MLP neurons of a small language model. Each row is named by its layer, matrix (up: input weights; down: output weights) and neuron, and shows model dimensions 32-127. Each number is 128 + 24 x the weight over its row's rms, rounded and kept within 0 to 255.
Before each neuron's rows, "fires in" lists the words (lower case) most often at its 100 highest values on Wikipedia text that the model never trained on.

fires in: "of", "were", "servant"
L2.up654 [133 125 150 134 169 149 133 106 115 105 104 152 125  94 128 123 122 109  93 136 123 145 123 166 117 117 133 134 166 200 146 162 132 136 156 111 137 140  87 108 106 107 126 176 140 103 147  98 119 119 125  86 142 119 121 101  96 105 135 122 115 134 143 131 160 167  98 154  95  87 110 144 152 118 141 150 105 141  94 146 111 113 122 112 203 135 113 127 110 139 115  97 126 153 125 122]
L2.down654 [157 163 114  75 110 163 193 135 145 103 115 121 133 142 165  89 159 144 108 125 128 124 138 141 137 115 134 138 104 131 137 199 101 145 124 106 132 109 145 149 132 104 129 127 133 146 102 116 115 132 123 129 101 107 143 124 133 121 100 126 141 149 131 165  98 114 167 112 126 155 126 134 135 118 137 103 133 137 176 106 147 150 146  97 147 101 135  87 115 131 126 123  92 133 158 188]

fires in: "of", "in"
L10.up235 [133 149 119  92 133 100 105  88 101 116 143 107 158 134 111 182 121 142 172  92 128 123 139 176 125 122 128 134 176 135  97 109 154 113 133 115 141 134  85 110 101 133 141 110  99 140 148  89 129 125 151 159 152 171 135 114 122 121 108 116 162 134  98  85 141 111 118 141 119 110  98  93 121 126  87 108 148 112 117 112 117 118 157 110 125 124 120 169  87 101 128 167  78 160 172 143]
L10.down235 [145 136 106 160 149  82 135  96 150 138 107 134 143 126 111 114 106 140 138 164 105 147 102  95 151 109 131  96 135 134 150 176 108  96 144 112 109 121 127 124 116 122 106 147  86 104 132 132 113 134 194  93 155 133 128 147 130  92  92  92 117 129 145  96 139 103 140 122 133 169 159 137 172 130 162 143 159  87 116 116 174 127 134 147 129  89 122 120  83  83 139 140 176 154  90 128]

fires in: "had", "has", "have", "cream", "newly", "having"
L13.up54 [147 138 129 113 141 105 132 128 138  93 140 135 130 102 121 136 125 147 111 121 106 141 175 106  91 111  94 154 125 119 133  93 136 170 151 171 129 117 112 132 131 115 151 137 196 118  84 182 152 121 102 189 125 111 100 106 124 126 108 144 119 119  96 138 156 113 152 130  93 123 135 117  94  90 142 110 133  85 109 143 138 132 164 153 122 126 142 129 100 124 100 145 132 130 132  77]
L13.down54 [131 110 133 119 143 127 145 135 101 109 126 105 133 139 112 114 103  86 159 144 132 129 108 113  87 137 146 152 110  80 124  78 109  79  71 107 182 155 155 141 113 153 156 167 133 170 116 128 122  76 138 146 120 126 129  85 132  97 128 116 149 123 115 160  79 131 119 163 178 102 107 144 156 194 135 153 160 136 172 125  80  73 113 131 125 133 146 129 116 154 150 122 142 154 127 116]

fires in: "of", "according", "as", "to", "thrombocythemia"
L5.up458 [114 112 126 112 113 139  88 181 140 108  42 184 125 106  98 152  98 124 115 129 152 132 119  89 139 112  95 109 141 106 106 126 103 127 130 162 128 121 136  98 127 117 111 181 138 167 165 110 141 109 109 106 118 153 140 115 115 114 113 112 141 171 117 139  96 123 131  92 128 107  90 117  93 144 103 123 144 128 141 113 122 124 135 113 110 164 124 139 151 125 130 105 119 112 115 133]
L5.down458 [139 111 155 148 141 104 116 147 157 102 148 143 113 152 160 127 128 113 136 117 133 127 105 180 170 128 107  98 156 112 111 110 124 136 128 136 131 145 210 155 114 140  96 109 154 151 126 158 102 106  75 142 115 101 128 119 146 127 147 180 104 147 135  83 130 133  94 124 135 146 141 148 131 133 147 111 103 109 131 122 157 126 112 113 151 120 115 119 140 133 143  77 166 147 150 122]

fires in: "of"
L3.up692 [160 114 113 144 169 181 166 178 182 148 106  45 100  99 145 131 123 179 172 145 118 117 112 106 128 102 118 113 162 117 135  94 119  94 152 144 119 132  95 153 125  86 127 123 133 134 164 151 133 130 107 140 165 119 119  86 104 147 130 105 122 133 130 144 154 120 112 159 128 152 150 110  85  68 131 114 153  84 121 133 110 122 130 120 111 145 141 162 100 128 117 102  96 158 140 119]
L3.down692 [157  78  96 124 128 109 136 133 170 102 164 105 134 133 137 150 143 146 105 106 139 113 105 117  97 159 119 146 118 184 143 169 104 136 120 138 174 101 141 118 180 130 151 124 130 102 128 151 133 159 125 118 114 168 149 109 126 126 147 146 105 112 105 112 115 141  97 167  96 132 101 142 129  95 122 137 150 124 162 105 116 116 131 117 138 155 114 135 138 135 112 162 105  95 129 123]

fires in: "gourdou", "götaland", "assunta", "rio", "at"
L13.up105 [182 127 121  91 117 167 114 136 118 128 121 120 157 143 134 121 158 141 152 136 135 137 144 108 152 107 120 164 169 164 149 112 123 135 102 165  99 100 115 115 137 125 127 131 109 128 119 156 157 149 156 138 124  90 133 170 153  97 110 138 117  94  90 155 111 160 138 144 176 127 134 107 108 114 104 159 132 119 131 116 190 132  93 131 130 141 128 142 127 174 118 137 150 117 126 191]
L13.down105 [122 146 114 124  90 133 150 154 140 132 118 148 131  71 155 143  88 127 147 123 138 138  72 145  88 117 120 139 116 158 127 181 117 110  67 116 152 137 178 162 123 151 138 146 124 127 133 145 151 120 106 161 111 116 158 127 120 112 134 114 162 134 122 144 164 110 110 104  97 138 124 159 125 157 154 100 172 156 161 157  78 157 137 145  52 114 122  92 145 130 100 118 116  83 136 112]

fires in: "have", "has", "is", "got", "will"
L12.up237 [135 128 117 119 117 137 128 158 120 119 136 166 127 128 115 161 154 108 127 143 137 144 138 135 114  82 117 165 131 102 128 127 163 149 139 141 113 144 123 189 111 118 132 107 145 141 130 132 192 163 123 154 160 156 124 108 139 114 150 110 138 130 147 128 168  91  93 142 103 138 104 137  66 128  81 108 140  84 113 132  99 111 121 127 139 100 103 137 133 151 143 156 116 165 119 130]
L12.down237 [143 118 144 124 165 160 159 111  96 122 129 126 132 160 112  97 120 129 122 137 106 129 155 106 106 169 117 134 146 108 120 185 115 133 126 143 124 113 167 198  93 139 175 128 119 166 149 124  98 114 131 142 100 170 115 108  97 146 196 176 155 127 122 154  71 105 166 142 162  60 143 130 167 121 129 117 144  89 111 110 154 139 119 106 165 109 133 121 126 149 150 118 129 149 124 112]

fires in: "of", "are", "experienced", "for", "were"
L2.up558 [123 124 128 111 129 159 128 112 132 109 121 142 119 171 113 124 129 145 116 126 143 120 115 106  97  88 123 120 124  71 119 136 124 104 168 137 168 134  90 132 118 117 139 159 126  83 137 152 133 166 130 126 154 121 169 121 127 124  52 142  68 143 132 144 108 131 172 152 117 128 144 133 105 126  89 117 156 147  94 150  91  99 133 140 116 148 135 158 114 136 127 128 135 111 138 142]
L2.down558 [112 111 132 155 126 139 141 110  90 111 103 112  87 134 137  91 132  88 134 118 116 124 101 170 152 136 115 118 180 154 125 127 122 152  86 100 117  97 151 143 144 122 120 147 148  81 127 152 120 128 128  98  96 141 145 122 166 135 170  87 108 142 133 124 108 155 116 119 101 120 124 121 103 129 129  69 123 188 127 112 142 128 111 108 142  96 151 140 118 130 116 131 155 119 140 133]

fires in: "that", "of", "each", "only", "1st", "one"
L3.up182 [142  89 116  96 124 113 101  95 113 107 112 109 143 113 119 137 137 105 135 136 147 109 115 172  68 130 136 141 137 109 110 125 122 141 129 131 142 154 107 108 133 147 130 148 180 108 110 159 111 121  84 151 137 133 134 118 149 150  98  90 125 138 129 102 159 152 135 178  84 129 104 127 137 115 121  96 185  91 154 109 131 121 152 145 145  77 124 134 106 179 155 198 169 136 114 126]
L3.down182 [133 136 168 104 129 136 165 126 125 106 111 113 114 130 103  91  93 120 138 151 100 104 161 148 112 129 136 120 134 102 111  97  88 103 112 138 137 134  84 124 153 137 139 143 133 108 108 106 134 106 113 180 154 137 148 147 140 152 156 108 151 118 113 140  78 141 154 107 122  29 179 115 147 139 137  99 128 158 119 118 165 112 136 114 171 143 123  98  91 110 136 128 107 143 125 119]

fires in: "of", "since", "as", "when", "experienced"
L2.up462 [149 151 150 146 142 102 156  97 152 134 129 188 113 112 130 142 127 108  51 117 124 160 101 113 118 144 144 152 160 141 156 136 116 133 136 134  74 118 125 148 136 132  95 149  80 133 116 112 130 109 133 182 131 105 122 138 111 109 149 106  88 138 147 124 148 157 144 169 145  94 108 107 106 168 147 135 148 141  94 142 107 123 131 129  99 129 146 134 130 103 134 150 111 143 104 121]
L2.down462 [119 131 121 149 101 145 141 116 139 155 115 103 135 136 109 113 143 153 146 180 137 126 130 162 148 111 148 120 117 116  95  88 114 143 167 105 144  93  89 102 107 147  92  98 138 123 114  96 134 145 113  91 129 136 148  90 140 146 118 127  97  86 139 128 122 124 142  89 130  85 126 114 144 111 113 122 107 111 164 120 141 171 101 150 189 130 143 127 128 152 147 151 166 118 164 134]

fires in: "over", "december", "late", "later", "early", "that"
L2.up177 [144 105 147  91 136 147 134 172 149  84 146 154 128 129 126 124 113 142 135 128 134 142 109 148  98 114 108 121 125  99 166 112 107 173 159 130 155 156 153 186 109  82 111 107 115 144 130 106 163  73 149 147  93 130 139 117 117 114  94 149 140 121 145 145 124 118 187 163  79 126 122 112  79 112 130 136 109 137 122 100 141 130 162 141 159 155 135 143 117  81 146 100  96 108 124 133]
L2.down177 [144  86 181 103 144  72 100  94 131 141 108 119 132 180  84 138 104 116 137 125 115  92 126  95 146 142 120 128 136 125 173 111 118 139 107 124 123 108 130 102 113 124 124 158 149  88  87 115 129 116  97 172 118 152 176 110 125 151 145 135 152 123 116 131 120 108 121 113 129 130 110 133 130  99 158 134 103  94 138 134 156 143 145 120 119 165 136 131 175 122 167  88  58 164 157 129]

fires in: "of", "to", "and", "on", "like"
L13.up234 [105 112 140 132  97 130 133 114 153 133 108 116  81 137 152 148  90 177 107 143 142 184 139  76 128 114 139 156 132 107 158 135 125  94 124 166 129 144 105 166  65  99 135 144 130  94 163 153 112 150 131 112 130 114 121 159 135 106 112 110 107 142 141 129 156 104 135 113 123 117  92 124  80 145 111 108 168 118 135 119 114 122 115 101 142 118 131 169 132 148 105 135 116 115 104 146]
L13.down234 [128 139 113  78 114 104 134 106  92 156 111 163 108 133  97 123 102  85 126 143 150 124 140 111 137 130 138 166 129 127 124 153 108 137  90 155  92  88 121 111  80 128  75 155 144 119 174 124 111 124 145 116 149 114 169 134 132 145 100 135 107 130 160 170 138 108 115 132 130 152 136 104 129 161 108 121 109 169 142 159 147 125 149  95  95 136 118 160  86 143  92 115 140 108 129 132]

fires in: "of", "south", "countries"
L13.up571 [169 129 155 130 141  93  99  94 157 109 169 113 125 149 127 106 115 115 181 101 141 163 126 127 149  96 156 128 133 111 157 105 102 164 157 156  43 118 128 157 100 116 117 103 126 103  70 142 140 135 105 142 179 113 147 122 125  87 116 127 161 106 139 100 160 156 114 148  94 125 163 130 144 115 117 157 106 118  99 146 135 121 101 136 139 130 169 175 156  87 124 125 147 131 111 109]
L13.down571 [ 80 134 137 135 168 154 159 145 131 140 127 142 114 140 126 108 192 100 109 138 186 139 134 134 129 149  99 147 100 149 137 111 110 117  88 124 109 122 148 165 155 157 122 123 138 173 145 138 168 104 150 138 104 115 108 119 103 133 105 123 141 127 115 138  82 109 135 153 131 135  89 131 121 134 150 136  93 117 117 114 113 148 123 127 102 129 119 127 140 154 134  97 132 136 150 131]

fires in: "of", "around", "narragansett"
L2.up604 [166 165 103 150  96 119 105 147 108 131  81  99 125 129 134  97 151 104 149 111  81 140  99 142  99 117 104 111 130  95 148 161  74 146 116 129 143  87 115 137 158 128 147  99 147  87 105 172  84 106 145 186 140 101 141  91 115  98 146 113 127 122 139  87 131  79 128 106  85 140 134  80 128 111 116 118 135 118 115 123 157 139 102 135 137 136 100 169 177 104  98 133 131 122 127 151]
L2.down604 [109 137 151 107 119 107 129 104 114 133 104 129  87 152 151 125  96 155 173 144 134  79 102 114 141 112 107 132  98  91 103  96 176 134 161 152 141 138 126 102  81 148 156 136 125 135 143  56 126 121 132 183 124 142 144 153  78 112 153 116 158 157 125 155 117 141 120  91  96 120 147 139 134 137 106 116 121 160 150 149 150 131 150 140 143 141 141 154  94 126  98 108 142 143 105  61]

fires in: "of", "year", "early", "during", "later"
L10.up299 [134 151  89 145 121  85  91 128 117 141 160 149 141 130 152 142 133 161 137 164 135 179 109 121 144 114 104  99 164 106 128 104 119 129 144  99 143 103 126 135 119  92 150 104 169 168 148 145 185 110 128 154 116 122 152 108 186 100 109 121 143 139 120 142 129 164 132 183 120 117 170 111  66 154 107 139 135 134 111 135  96 132 132 139 139 106 128 117  83  92 132 153 135 106 154 136]
L10.down299 [ 71 181 150 108 167 122 147 112 162 123 139 134 140 144 125 136 127 151 118 189  84 126  90 155 135 122 124 158 101 105 145 147 119 182 128 135 122  93 120 150 136 112 151 134 128 172 127 148 140 158 127 141 106 113 112 135 136 136 108 133 109 122 133 155 150 108 158 141 138 125 124 101 108 121 159 134 159 109  96 117 117  97 167 141 157  99 148  79 146 116 129 117 113  82 139 139]